Weights of a small transformer language model.
Size: 16 layers, width 448, MLP 1792 tanh GELU, vocabulary 8192, 42.5M parameters.
Training: a variant of Muon for these matrices, 338M tokens, 5152 steps.
MLP neurons of a small language model. Each row is named by its layer, matrix (down: output weights) and neuron, and shows model dimensions 160-287. Each number is 500 + 25 x the weight over its row's rms, rounded and kept within 0 to 999. Numbers have three digits each.
Before each neuron's rows, "fires before" lists the tokens most often just after its 100 highest values on Wikipedia text that the model never trained on. A number after a token or word is its count.

fires before: "1" 60, "2" 9, "4" 6
L11.down23:496495481529496482476518499425498441477493472502515487491534501524499508522469555510495479464552488528482507543480542505482453466520491508485483514489462546540476459526473480502486520500514479489509482509542503504474505477526485448487484539541504523497491497498443487500501536508471482494485491561521509486498471518491533473518487492494463479482503472462521466479484478552520467443478

fires before: " " 71, "9" 5
L10.down1289:509482476501469503472488521498552450489537484489487525540495518532491461500491537499484469509507506523500525498508486496477515505498531485516497508515507467520499501526504452501497517541468497538493452567517465541510498539518455520477531476493488530431498545545490498512474490526529523472515522480562516508515488501527510525509541548501524497505534539510509495484501505474484507506504

fires before: "1" 27, "2" 26, "Pre" 8, " " 6
L8.down1250:519458493502463519467466498488505452437475494511513524477508493483488534500529542502479491490466495485535463472473511514510477506471475512488506523516475497509497489486508463471490511500471493497514456478467472443535460480486506505552515473498501520512543487495460495528480505498535507516494488507518470477542508527524499486506480475541529504500500473487451492535490463583523429487482

fires before: "," 17, "." 14, " and" 10, " in" 5, " |" 5, " (" 4
L10.down93:455524500511488468490485484462494514458491441459502469472491489505531509467514505513491503510459544469529461503472471544492532500458481473494498515481527500492511510516484524505492504473521492519493443525550475527518496551491499489518517536489498476488491500477482541512499526461486480509533504491510454499532550503527480493473466518482469498450523487515504488517489476544464464520488

fires before: " " 83, "1" 5
L10.down958:487453483534459510482508486544541461539512470527511531501490553509536488503459555481474501490501527480473467469489504485507498484512471531451514481503487495457492481543452543495478456490480515536529462534504528503495478485492514481494468465483538502500466483559475455511484504522474514517528511485480461533495472512487471513438476541479482479483471523492493472523485477487490517505500

fires before: " |" 28, ")" 11, "-" 7, "i" 5, "0" 4
L10.down73:504532525530505489493504482507490478529489510530493524496527528469466517444512519513532503498535498502471531499520499509534493488508458528497506499505485479490499504469502535508460567531505460515469505529501503495492515454546457480457489477494517475522543514561514501517491529509520524503503548520494466559538522539531490466501505486456470503559472452537491537525509528503479505539482

fires before: "0" 53, "2" 12, "1" 11, "5" 7, "4" 6, "3" 4
L8.down1390:524488548500500490496523515514515505509489503457541507531458457503530480495493513523513494544463489454532478553466445518515502467469493491485503514480469519536473467504504506510509523473479470483477448477486530490492513559480539515523498480500458524503475531505466502471475506484507431525521522477503478510493455495491535531483531490527490501479487489469485502486498526487486486471533

fires before: "," 53, " he" 9, " was" 4
L11.down1534:508481473479531500466499521496475485517486491497482511497515482472533468489542494513499508505532491477456446515480477497507479446510527502449493513512492501482538458545482459518502471474491489521496514519508541521465514494515500510479516505517488486513518529501527481474508499454496507519482523523482536496510515540498518484509487529464545529506476486494463516517515485437500475466519

fires before: " |" 33, "–" 25, ":" 12, "." 4, "," 4
L11.down1138:530506471479509519506493469541496469457496477514503456484497497509488506520467498486479466507515502490496525498494482500488494535492513462465538472481498495488506523476513499486498506505520484496588489519484491501517510487477560512450526519464482507485506464463485482464469516536503470489512509519472483482491492540462524507488490512488496496509483503462519460484480515403470456554485

fires before: "1" 32, "9" 12, "2" 10, "6" 6, "7" 5, "5" 5
L11.down501:469542523555518498495485467499499489503478483514484474517486544509467495486513459503508546516523491472481505453487486522458492495515487503522558511492552512544517488529527495455488499507538533475519494501520518497471484499485497501507447485469540467506510437513497513483496545501489500466533517448485513460545507511475557494489529516529505502481485508526485494519491449498462517485480

fires before: "0" 35, "1" 22, "2" 8, "7" 5, "3" 4, "8" 4
L10.down434:496486496522457465532487450529472483522460489524516489488496524475496465512551462500484455464536489548514475461526499479443468549466533495474489487479526463465522505509491484499504479502495501525540486526471483464460467500479466540512490495521478497469496501513488496509499541519474477503524511474541474509456526471532509510481504496486536473522515492511537519505519471484474503481519

fires before: " " 55, " the" 8
L10.down429:474541530500483494419506496530533446506528504505494495503490499462489458513502490512477479553512509486520505504502521453497515475548473562483470491523506485510467526534497527528533435515510478503524478491521466527475511489500486482518500520492499516503512541488482487500506482486486516487508526505502460487498524445488496458512501538507571518492502517521502477522524524429473516542488

fires before: "9" 17, "8" 15, "7" 12, "0" 11, "2" 6, "6" 6
L8.down1464:493526495518519480517494490535463553530522460493554476529458482506527539529499547471511483498498489492491471523502505518494483506517488495489514525460504486525497477512501503548507451527524498504520480511496502480471527510497493455507510473479529491471478497518492470504483501524491508489522512547490499560517529471487518503515478524496476464479499492474523482560528530511503482486498

fires before: "9" 64, "8" 20, "7" 5
L11.down851:463513541540494505498463523515500491499537473484510490483520491521516458495496483521497501477481487479532499537482465508521494457536517486484498503484553501497510545503468485495530549488468523515472493534490524510526461511485453512483480517479520479511505494504463494540542532524488527520517487512507508483497536495495545511507504458537522508503501527504517464541467495485514490497488

fires before: "s" 65, " " 4
L8.down399:480540473523470505490500530484458488508512498493525503525515540497501448511502495478501487513486499518487506537512488474463516454487473476504469493534498492518495491518499518492498517519564504498443465509485498522469507437470506453462475487494473515486458503508529504485430470474474532526454480471511498477484478483477465469524478511477551511509534469482526495489475510514493478492495

fires before: "s" 60, "ing" 4
L11.down575:503504471525524477506479486536483491528470498474468501490468516470473513533568475490507490499509513514540540496505518523468482488529466529494492473478516509482464536495464524476490429470471518533480506485483535510498542519480521481522525552489519493530466460490471497496496479518506477504523518519526476453534510507551489490502482496498463509504497489502442515482546479481518489488539

fires before: "," 22, "–" 12, " to" 8, "-" 7, " |" 4, ":" 4
L10.down1335:494498490459483497448516486476525487475499458488498495511501512458514518536526491485492529523447532550496554451491483487480523503511506539510490486507471550526552534473527511512471441511484509502561520475536518527490499500502517514491524527528510521514492488470487541491448480483512478510482526527507511473507516503494484495467482493519501469517484497498468494517478497453504510503518

fires before: " (" 36, " a" 11, " an" 8
L8.down610:487465501501500492485483489514473489436504535514514505454499478496459494481435532479498443532495473497498503484483478463505484506478519523518515494439471514493530469506518479467507486511536505482511480559518515505548495518498477490512503532478481493471487526440522489491529473505498494504496508467513474482515515515500504501453487499519538509477518504505503463502465506472472448517513

fires before: "\n" 20, " The" 13, " In" 11, " He" 6, "-" 4
L10.down1181:527486461473498514501464523505437495523514455496485503501459469466488508499504494486492524517509520505528472506487479494485460469454512474539521525483470471484503426462510494466466478489492474504461454510454518480488471450531457493440511472488522475501484478507492504501469492489564487482522488510524483517488509500460473495504482491507530468473476523463512435516555512640497437499505

fires before: "7" 36, "8" 33, "9" 14, "6" 7
L10.down453:548501531553454520472494518503483497515496481480516456461452485502499502521498473512505522549484466492499533484491507469468504516467515481526507462498483518525493448516513455482524499496486495492496494470537475476493505507543495486496479507526471490510503446516506494496500509514544524489510520459523498475512486499497534500480450495492514488478492518475505513502507487466455485460483

fires before: " " 38, "\n" 23, "|" 6, " −" 4
L8.down1418:504519520487504475492557492488470486480476499523494507469508503504474514481497537489493552488524476502535466482451437517518523497488487451520461474518528508504471540445480518486486490546461490513507517487473525514514500495492493530477484521534511485472499485487477452495514538488414490509548510506471490526508470490449539522480514515478533465499497502501484490521470476518498486470488

fires before: " " 43, "0" 18, "1" 16, "2" 12
L11.down1291:534517450493452506471525488464489521478475462510495482559504491499473542499533514461524488491502537484459528517467511472477503508470516516530472492504490475533505488503512513554505505517530506526513528491513494490539520526503502504478497516479517493483540465493481459499492500470491520474523490486471479521461498506545561532461493504494473489456542466515518471506538499478489504492483

fires before: "6" 25, "7" 21, "nes" 5
L11.down640:486494495469459469468517489496477466483480484477551494498509507518471477475489483484511502476518503489447488469491555528465424492496521477512496559535503484537548506468475474518496526485493481496487535482507466470453532470494473486501501494503541486510511467521532509483465554495484484491495477497479503487500518500464426497497539496498495486461485546504447469518514495414490487494520

fires before: " by" 32, " in" 11, " of" 8, ":" 5
L8.down1720:461535487473490488499521499467470486491493510475502520454486516517505508506533506451531469495528519469488508502532520490499542506485510464490503493485491521464539496437521535510502475511472504453479474485485500513528505516504497526454508438531482500497460533536485482451467485544507485503492505498476506524510520508497502550490520528501493532514522482532490487495467476477436493497496

fires before: "\n" 53, " A" 6, "." 4
L10.down50:475536519521452497443518462512485549507493486484449511486507477506497508512520469572453523494533525533518518470489456487466480472521505510486452476500434505570521501509499505495540491523468474468545508535518498497491508508500512498473542459480486462427478492544461544529474493472505510472526488448503498526513508461426472538534516512521515484516462494518481532507454472445460500439490

fires before: "–" 62
L11.down209:479449478484520543480504515490531503494469478528531453484500507545484500513517500494530502497529500530454498532534528493479482532562470539507475537477489513529497498512504485481485466505494481540496525517470482526486464527474493532455481485482458482515510514519482514488499520498466485436475494533477533525525455481471506501490491505543497496556482497496484512490474504478486522487512

fires before: "0" 39, "2" 20, "4" 14, "1" 13, "3" 4, "8" 4
L10.down304:498504447487541522473501469544500503472462503445499495497480521497545477465513546494495501490496482466493537546503487528479472504510499497463480474495489547537486491501499501527477483460487519521531484501460501499516506485512491508483509495484471530512473512492482488502474510493506465481530523522486531496476511467480522515484505505535540483444495470488524539513509520449486498454491

fires before: " |" 29, "0" 23, "1" 16, ")" 5
L8.down1686:513565508507476535518514474480517489513494452494493501485471515493487486519515506499516484508511523470465484543471522534464522472492462472485474480472536503523500508538508485506539474510434485497501491471503493483502470452518488513489533516449515508478515504475543465486468471475523514506532521501469497520525518503511524516514512506515492468505468499440519473491498472466483485472495

fires before: "," 59, "1" 12, "2" 6, "4" 5, "6" 4
L11.down142:478494473464502517511542495436511496491499501465503497554528498486490508510523481493479510507524502537511508492459472532483507537505517520471470576506480517546491459486495528497535471514490476456533507474518543540516494487481488497513495553482475486495465504480508514516442489508489501510519499490535488521479497480472505495512524512495504507479474536478495463485476473562521471453478

fires before: "1" 33, "2" 31, " " 11, "3" 9, "0" 5
L10.down9:453500495503479494506464485475464483510541466485518498461517496494513521522466537474493492498494500505488504523517507465490478502504499495465472539462514541496500522499502491496462490480462494509522507492458468533497500470487514449472547491507522488501481482512468518473476491471523535488504539505477478476526498522504486491432544498533477472473542544548511436520521504484525522517531

fires before: " that" 26, " to" 21, "," 9, " on" 5
L11.down1116:505531478481479515486506467474514479462460513503480518505494490480497523494485479460473538514541465531457503463474494503480495515497480511528493505509498498498515522491487510496509457515488526483483503531497513505470468454484514468492476513480469446540479493523540494524455523474471495492540511492514515487506517490552497488502518486505473518545506486495502523496475444455499540482454

fires before: "0" 67, "1" 5, "4" 4, "5" 4, "6" 4
L8.down184:507478483508511508539516474492537492476501503496503528515488520522495493517493512481525481497484482509501522474466499488491493526537484522474486459484496520508505474484522518495543523541480540464481515491442491447458541504502502473490508490497486459516461487519500519541475526535436474496502486503519517520494465502489512471494529486515491470517489509491465484492494536463470468482481

fires before: "," 50, " |" 24, "\n" 7
L10.down26:489495507494506527514496476491521505499526487510453475524483472492435474480538520493501503470506526531448480509448501465473513539516480485479492506468496522531514490526467528507507462471445504482485470477548520456477508511467520535519512512498495508526509528515491505490434511522524460503486493455480471458504488499510489503465504554535498531532478499507491484493470529457496503482552

fires before: "0" 24, "5" 14, "1" 14, "3" 11, "2" 9, "4" 9
L10.down190:519523480529530492427468509528519520493534509457496495511490496515506519465508551495495490485504522499491520480496476487502511449511513521461496493489496494511490508499492488489471535458531497467500473457508493513536484442515474484523558489480492491526509533485508497499452531487501520516464520482485496503499452490519472502518511481470483479501512473521509535505518484512537500511470

fires before: "\n" 49, "-" 14, "|" 4, "The" 4
L10.down223:482542482463523522476456486503501532516488510484483531489497518508453526469541474507476470547501540496465533509447481477503533514488463494503456499540542494497545537478519539501491471516478492516495473464513525517498485491544459496501510468501526494520486502531490507507470543496469501494507469519539440490517486461497570505523486521513543481552516469459514497491480514444510491501515

fires before: "|" 84, "\n" 7, "-" 4
L10.down1363:508505509495514469445519515446444520476483527513510518494482471511470465521503475480495510501502467509471476454491472507459499448517522503517489514521481517499507471459523514476447525491462515495507530459510526485486470536516464507513490480489483479518506505502481517509493505520543503486542487511525488495478500475445510518487498493511550444516491528482510524500513507425522515468507

fires before: "\n" 73, "." 11, "," 8
L10.down1375:478500532505491482543472489475482503457535507480463509465493556484501520471504504495483548463514543513472518522517485530516501498511493548502431463494517483496507470521524499467495489469537488476526495503482500482488473475528452460502505472463515499478517465502516507459498448508449495474526478499503518509540538522539524477542540539577491512510498466497480505511473485495445438499534

fires before: "." 20, "," 19, " by" 9, " with" 7, " as" 7, " and" 4
L10.down468:492517507502488490462526528518474504444516485483495501458511515482498524489478517527501510493498501478507482503513453511516473497478474431473489506493501529514550473512497521512510481508439526513531470519510464530464503503523484487544474486491540470488497503538512480456480488502466480486517470477494469505510504445503502512456463490530481507497495493466492428491503509509520502508522

fires before: "9" 59, "8" 9, " " 4
L8.down436:479532472502542495487511521506474536531539437513502501459465478465512521500485462533488516499494541425506506515490493476501447482490489499488454486498471483517492525501535492513491530475487510540499486493486517489497463472481544475503521560519522501521527513527494492463525506545494482505514480543515498481520494485468540515469536506471572513515460454478484498532511541500489508465478

fires before: "," 56, "2" 11, "1" 9, "4" 6, "7" 4
L8.down592:533514478500464501494545493494459524497503476469533478509524527481482494463512501487491471503490502497514526491479463475514511481457526512493489527499501487493510438503468506532491496500474487498489474505559546518487527483490502507500476556475487526515485481507538430545529513527495507462480523516486469465477491476521502479509452486468488474520484513460487497515501495481565469542481

fires before: " |" 55, "," 4
L10.down400:514527467458484494505466478527510488448478508552493505493483511465512536478505491485510522472509512581512514515496484485463491520506502532532506506503466493476508515488519533525534492467512486499527454506514507529517454461504505487507547481522523518476543496503491479472504533478497513448539521431480486516517508487498488508452513505535496473515506490497535466474554467509461509438495

fires before: " " 33, "1" 16, "2" 15, " |" 7, "," 6
L10.down135:516484509478529514480505522508494533462518516507498488462493554491518471473516530543480469479511535539513522509480514454481493487501519474465523543443502451499500479481507494496511502513474481500475481531482499456483498484464492466500526491510478518548520504529485528502469493517521549487522501483487516485471483483475477503451475503511467507464493483521473485509501573492504476517512

fires before: " " 40, "2" 12, " end" 5, " the" 5, " of" 5
L10.down789:516520553492467470498504484482500491495509534511494480521464496486521462524499545554442498544507487481484509515498505468488479512523502462479498508476497519511506487483522527529500523490486472486505526484475514523471477476522499501404496510487474479501521482501495513481466448505494496492491540481514531495536481461497501510493484466494536477507534498528493499572507497478506478476517

fires before: "," 47, " he" 20, " the" 8
L10.down801:480491468485489489470467475478482478503520486494478532547468499509539534495529495471493501478539462494480478522473490528471470471508495511505499523537511491502500501484499495460510466490486505482499471535480515490500521481489509487483461465526509488534533517518460480486485503456463492495481495445502513477478496533518525501504490492504572517499506497458492530486560506509502503464472

fires before: "," 17, "." 13, " in" 13, " and" 6, "N" 4
L10.down173:518461534519482512485526466495527486537496507542513488486470517471472486531473494540515508504491500498518494481483486478543547515468492475501488497540484507508471565480532509509507516483535506480509436489480509485484473499509500466472470509555533540528491484498528535521520502468549467446470465525533481530503501484498541464481498479522512488547556474480497493502518487447448529482532

fires before: "," 27, "." 23, " in" 8, " of" 7, " he" 5
L8.down1447:490514513485494552510480528520513483533507485500500496506465491574503461481536507511526506477555484518495516454522520477539526520514491495463510487517485493476450461531501498542527483513519517519490540499495475514444507470549524472500485481494519526484515525512477511476502531453498511486521501472447529481513541530460535483525489547477499534474435510416514475488465466555489470488510

fires before: "\n" 57, "-" 12, " " 9
L8.down791:534496487458483487493485511485480539480474479527497525499511528485476485530507554478509471478516501489456480465506500500484499512503453529486496496496474508459510489471492518479470486468479532511502461463515499509486482512474493492526493484476487473493509565497467509474476483483526511483496532493507504498533511499518529486532489520551525466455478503523557452488469520459524507501538

fires before: "1" 35, "2" 27, "7" 9, "4" 7, "5" 6, "6" 6
L11.down700:470471472504512491495518516434497458484502485497486493529505517546501523491543497488492513510519495551515484490481479471529496470492477512511489478478541467514527532497475525485505461462500520492482478491505453507548484485478518509550448513486485471499525502468432508509479497480530525464491529528464512468468517480488466504494534523508496523508461487488520475479523470509515489516504

fires before: "s" 55
L11.down1741:493537498532525476505503513535532470509510461510450484518472536500474533532509485479542506464513512486499460504555507489486499493470482547497473488476475491511482516483482540486467468537505500487543508526460530466530562497515534472491541471519479466481488548538513487530495509463488512536557499524527495484501491517517488526520486466548490488490497515455455501494501498459500491563475

fires before: "7" 41, "6" 20, "8" 11, "5" 7
L10.down1169:506519501500470496513499501449528494531503506514527502451520438493497461488514501502528513519549509539473480525474463472449496490454507478520524492482472480505485453523499489462524494562483533437535468453504516448482498499482538487544475515505476467480473479520470457464501539514482474489518539504487491516498500516498478510497468445483486486510509505474511497444497485496469487491520

fires before: " " 76, " the" 6
L11.down242:515511469532464504458485487518503520473487477501463490505535508484526484547507522509479498544513530517509467467446491471431479511556514513487456513533502505507496533494527542446522461504531518495517500488509488516505513484484467451484499489526467481503499526512491523536521486505570490495502538514478507494497530456462539489508528482518499466501484529512544473473483496476490478468481

fires before: " of" 37, "." 12, "," 11, "s" 9, " and" 6
L10.down926:508484516480461472501494520481509495518503485480495470530502513503515511493492466511517476538516546493476490512519461523484515431483493498502459517502515494513482557535528510501520502524464468478535513503524497481487518544525495501521499480500522478481482501496464519500480465484482480475514472482523534486511508510545495516463452522495517505486498525516516495504484503461496517497553

fires before: " |" 49, "." 5, "'" 4, " in" 4
L10.down747:489510514516531475529487478494480490490462475497509523514453468525499518519486481536496495476476487483472527496505508482431545465474481516527517506524477514458508503475486463528472468515535492492539467489536450434469525492513505519477499489518497496513520473515516522488495521478441456467432472442512491500494523496488498486500525456506549515524523498487492527470486487471501467507484

fires before: "6" 19, "7" 18, "8" 12, "5" 12, "1" 5
L11.down298:516523543492479460508530493451481483498462491489456470485481505486519539517517490474513486487462524515455523516472448489503481491505500474485527552477491508481506491474498488472468521524465507464533522535522495492486523508492522521482523519492510479530487520519519452467506507505528460493495511507513501525490506512449502510481502449477492487520545531505511485532484496466523484528477

fires before: "2" 16, "1" 13, "|" 9, "loan" 5, "ja" 4, "6" 4
L11.down903:514458512462484495468518529470507495476489513505503508543505484500511528481527508498535536482455526470527504497451462480467497521485507499483515503497490493493521511447504499467569454481527503503512454509471509472510503523545485505519510483499451465464519465468485498513476531464463526536536568470460495513504453542499458546494470485531518496496486481493536514484483442553486464475506

fires before: "\n" 49, " /" 5, " |" 4, "-" 4
L11.down1203:439563503528494517485495505485525487494500490480466479467487515451508461471496483496462511484475499505519475505515477478507493531464500473462473507523481550524522474516500518504529454443477519503523477479462512464490455508492473493498529481464550521492496482507506507547467500483492506503497566511509493478506491486519499469491525516504484509531533505496479517476509527430495528516521

fires before: "|" 73, "\n" 14
L10.down812:523481508499448526494494479480482488483533510463488506446476499465550501526485475475486523498521554483462497498494477567512483486495496554505491498498486517475463519460482442488467474439506529479500475467484468512505501542534487498497537503524494476501545498526480511475548513518514470501547460472507525506481527510484537465448486474517534511501457527460509476511527533482448504474500

fires before: "|" 70, "\n" 5, "2" 4
L10.down752:526510509527478491501456456488492484498527508528483484495534501509535504474488494513489551503534541516452506523554531475455491552510516545533513514480455482527517515512503465483476472481493508502529502505500459497501547556499495481491505496494534491510486520518505455492552508499519496478519459504538497506525516480502482496498500509453509520500485507513455511490502479465495449456484

fires before: " " 56, " year" 8, " in" 5
L11.down1594:486519496494445454533502479477480473541524502511504457510505506496519532514492491456526490531500499461467463481510487466487540448441496493468502477467521459487503489431522516499467506515511498487520479506493486520484480493521464461446521480526478488496498516494524486470444503530523492466491511504491527516520491528481541488454510514520549497521493475502510480472486532589506500527486

fires before: "\n" 36, "." 22, "," 17
L10.down469:489507462491504532542497510502439469515493512484519522454481478472514512507495495503517554466550494515465532505445498473476451534498508510470491494470467501472480483526510501550529522464498495491450472465522499469448501464484492512468506491481497524507474526476482523494514537470495516515533488495482524491476514485488490478483505485489529541508494504467512507502476474483511441475515

fires before: " " 50, "2" 8, "1" 6, " |" 6, "3" 4
L10.down654:471485445452466499495497472472486505507527461530532469475477525464516489511488502523465504446470500511508502503485503509484510481506500508484512551492458450501517507513469492459519465499483490499484475470492495509518494494428442490498534504508502490521502528527473502512470461519460525488541521455520522489525521493461506456455488530522490493498502458533463526497486489524473487484522

fires before: "\n" 78
L11.down705:524473475521484508522531510464480463489469508473480492465523468561498523504517497448520500515537502556522469497507518480509495440506494436510508499475521480474555489538473498459493534510519534458535478488449490487497502484521485475490508504487496516469481472500524525478480487488495477485546479482490508517477503503528508510508446544469504512496519499544519486504488531527473507479471

fires before: "1" 17, "0" 16, "2" 13, "3" 9, "5" 8, "4" 8
L11.down1439:481521467499520519510486495513493510517511509457500500465524542555476478507498511464477500505494495487493491584491520510441461472471465487511495503491506488525494478490478486513455497504520505471519481484516508476511503518536503481495457518463485503494472447480474509510497489457491522455499540508502499483516501495553479528493488524502530508463490523478509495531506471465476500435511

fires before: " " 53, " in" 5, "." 4, "1" 4
L10.down75:501442500528489511481523531467523488507459453496495509467507499475510470514517494506437488502527538500507487523456514490487494508542504504495512516513498466517531461500486522475502486537477408429487470524485489532467492496494505488445502497487521486476484497498496505483537511501504472530477483504498504522528504461474558502510509467458493487551480484484503545481534491492506534493458

fires before: " " 61, "," 9, "–" 7
L10.down1444:525480493513519496486519538468478498482521507508505516525493501486510495542512512485494523519476511503444487495490521481490476494506490534527474520538479526484446512479450518482493507530509469512530521523473482538501478513494507490488465520503513524537506506515463532537497530466494519520466525500476476520526533480496487496432488476575466477449512459501453513469483501482474510488508

fires before: "==" 20, "===" 17, "-" 9, " |" 9, "The" 4
L10.down551:461487467521497479482500517490460475457498475543502498487421501486452493517523504508528487473457525540477438488501487465458469499480531536527495514513545479456513505503498514516474481507479498497502502490513505470511471486497471527530505505496484493508469473474525512450494483485494498491495511503576444460502529493497464493524465524463549462463510482484464492522467433435501510481502

fires before: "\n" 33, "-" 17, " " 4
L10.down1122:461498470476440458509525495455487479477531500503536493493477470490458471512520492522486500513519508496528524526492460476524492455498505489491469477512540494504505525497514502511548468480484447486462494490472502524501481492488491483480444502513513528552492516515487556489487496498503502507477492524511474523485482457468469469512490511484485519500482513517529519525481531472464531491465

fires before: "\n" 31, "-" 28, "0" 8, "1" 8, "3" 5, "2" 4
L10.down475:501508499476505505470524495482500467495500506534521511483458515480521519475507541482536441532493440483520511452471512488477509488546497488471454478494490464508519469492495503522511546483463479485482486482475528529515514453525512513521506511487509508508490499495474482483449496527440520452478467475498489527510484509487493479492502542508557478480512498502546528486482479496519459488476

fires before: "0" 26, "1" 13, "2" 11, "9" 6, ")" 4
L8.down1354:545496517536539482523489512448510553535524526525477477492497522520530512486489545498536489495510509491462506474536507448465497518516501513573477474519512471524489461482528500480511509491503529460491487535502495525468521451468510497511447475496527503517494495507529532527468548490505538476503538484486506484529479522497523467497478528471507487500500517500524518528474510555509502515521

fires before: "0" 39, "2" 9, "6" 6, "4" 6, "5" 5, "3" 5
L8.down1122:489499506446494517476451497507511501497501500503492527503458485529502459508527512472504531510474481534500452531531529504497498547526569509454418502494493538493506486509535516493509446507482505503481490501463496513486532504511505522486543482506503508506482471526465481505534521526513508538498444499538482527485473468519497498440529488465529470463530504509474510469533519482482542473474

fires before: "\n" 35, "-" 8, " (" 6, ")" 4, " a" 4, " an" 4
L10.down1657:454502534484459485491468485477510521482465480479501519468505536441479522460437513489514497491513494508520478536475507483461478509515480531472527521509490470524514459507486493526492492492460565531523538507516459516507489467497516485508478510468486495523518481475518462493461480524474516461464513455528482537487521507505510492457496495522548540437453475488498520550483520421515464491502

fires before: "\n" 96
L10.down1140:499501493472471479554512476504515511498492465493510456493483487477489507525493534500468516505455479458479490543467485464505498514517520498448478527499506496524498503526469525540547451437492522512472483451471494473490508492494503502496495530508526519498464492497506421499481569495525505508560472483524494483480492488511506513445475476557495449477512507510505438481503469466460468493510

fires before: " " 82, " (" 8
L10.down111:542485537502512460510472510488500519491541476524495525516510543458493493502493476501480516516524492507479519541497548516499462488547536473469502523518506510504509489470498515522439495466484526506503556510495478500505476507535513497462488532503451485515499538484517536522461524476506430486499501495476505494527503459557531466515557505533486461501485511504522529495493486483477434463476

fires before: "8" 31, "9" 24, "7" 12, "6" 9, "1" 8
L11.down1322:494487461562557469540448521497477476554535507490511511510538508490487522539466528497482516501483523525539509488521523521470483514482480510438528508502484517486465503459461500459531453526536555490520481520481503508546480486483463483530527535501524502520513493502462516493514467536485506511483537508474483514515512509494462507526511491552501495483480517489483466563482512434537512496458

fires before: "2" 28, "3" 15, "4" 11, " |" 6, "1" 5, "5" 4
L10.down38:540482528514447494481513496475493467503507469549524506516459507469516525473473503519525517500530500516546510511486547495529510486500473462478500513471486498456512464497478542484488457524500495535543497524502469516492464484519528504483514483483540503467491496485540492524494484506511511547501487466486509501545502510513544492503431553496509483495515549500471468454503487473502504488485

fires before: " |" 34, "." 12, "S" 7, " in" 7, " of" 4, "," 4
L11.down648:532455484484493511494452475533461493503494497499500429481509545528521479488502501509493494547520530512490537496489469495447509497461491459532461462463460477461504517484522511472448476514504482477521468486473536501511473512482479438504498510471479499476498489497492505521476500493483471521511475543487493478523534508516514476515484494520506522513484483549501501453490537508515458462482

fires before: " " 34, "1" 28, "2" 13
L10.down200:480530491540495506478506493491527467470512481527521513493513545473461483501468497466524504502521466492478536545547494491497492491520504490518408559502511505472496486503489487484495499504528483475507506501488495466532516534499502528464501487513489524496510515503460499517525473525507513517501508522520516479500525478502507454478481467537481507511494519490519470522507516557492503503527

fires before: "0" 61, "1" 12, "2" 5, "lu" 4
L10.down577:514496534519482482482534498561510476439537489514513488499480513498513475488484512548499461471473543497501456526489506497492473535512471479530527470533519515496494487462483491499495521515483507487511478507472514497495509495483521496507516474507469488472532523492523521540474513492530560535504476544459466508520435499476458504482547488456527512510478449466522521478510582489434504515498

fires before: ")" 37, ");" 10, "–" 4, "," 4, "2" 4
L10.down576:466498503515530462489547482453518512504531522520500516503508522530502490470530505460498479482545513548445444514495476509466495479528507514495484517504501456535461436475494486454449462539518498454461485436515529515468496496493522473496545502484496479495507486475484492517449478492491507519475482528535499474496498532519518499566500474522520507498513503488490484490487496499565455505482

fires before: "8" 20, "7" 17, "9" 10, "6" 7, "5" 6, " on" 4
L10.down609:487501531507525508471503521452518454512450521531494458507500467498505493527549514512530523470516518527482467490513483459480467501514483472445480500503490456492483466491475491468518518492462514510527475541487483496475449516506444535508501472531515465499496491496450523501487547493497471519482557535526500491517524471489509515474471473505523496500506509493474467516506493455510506468509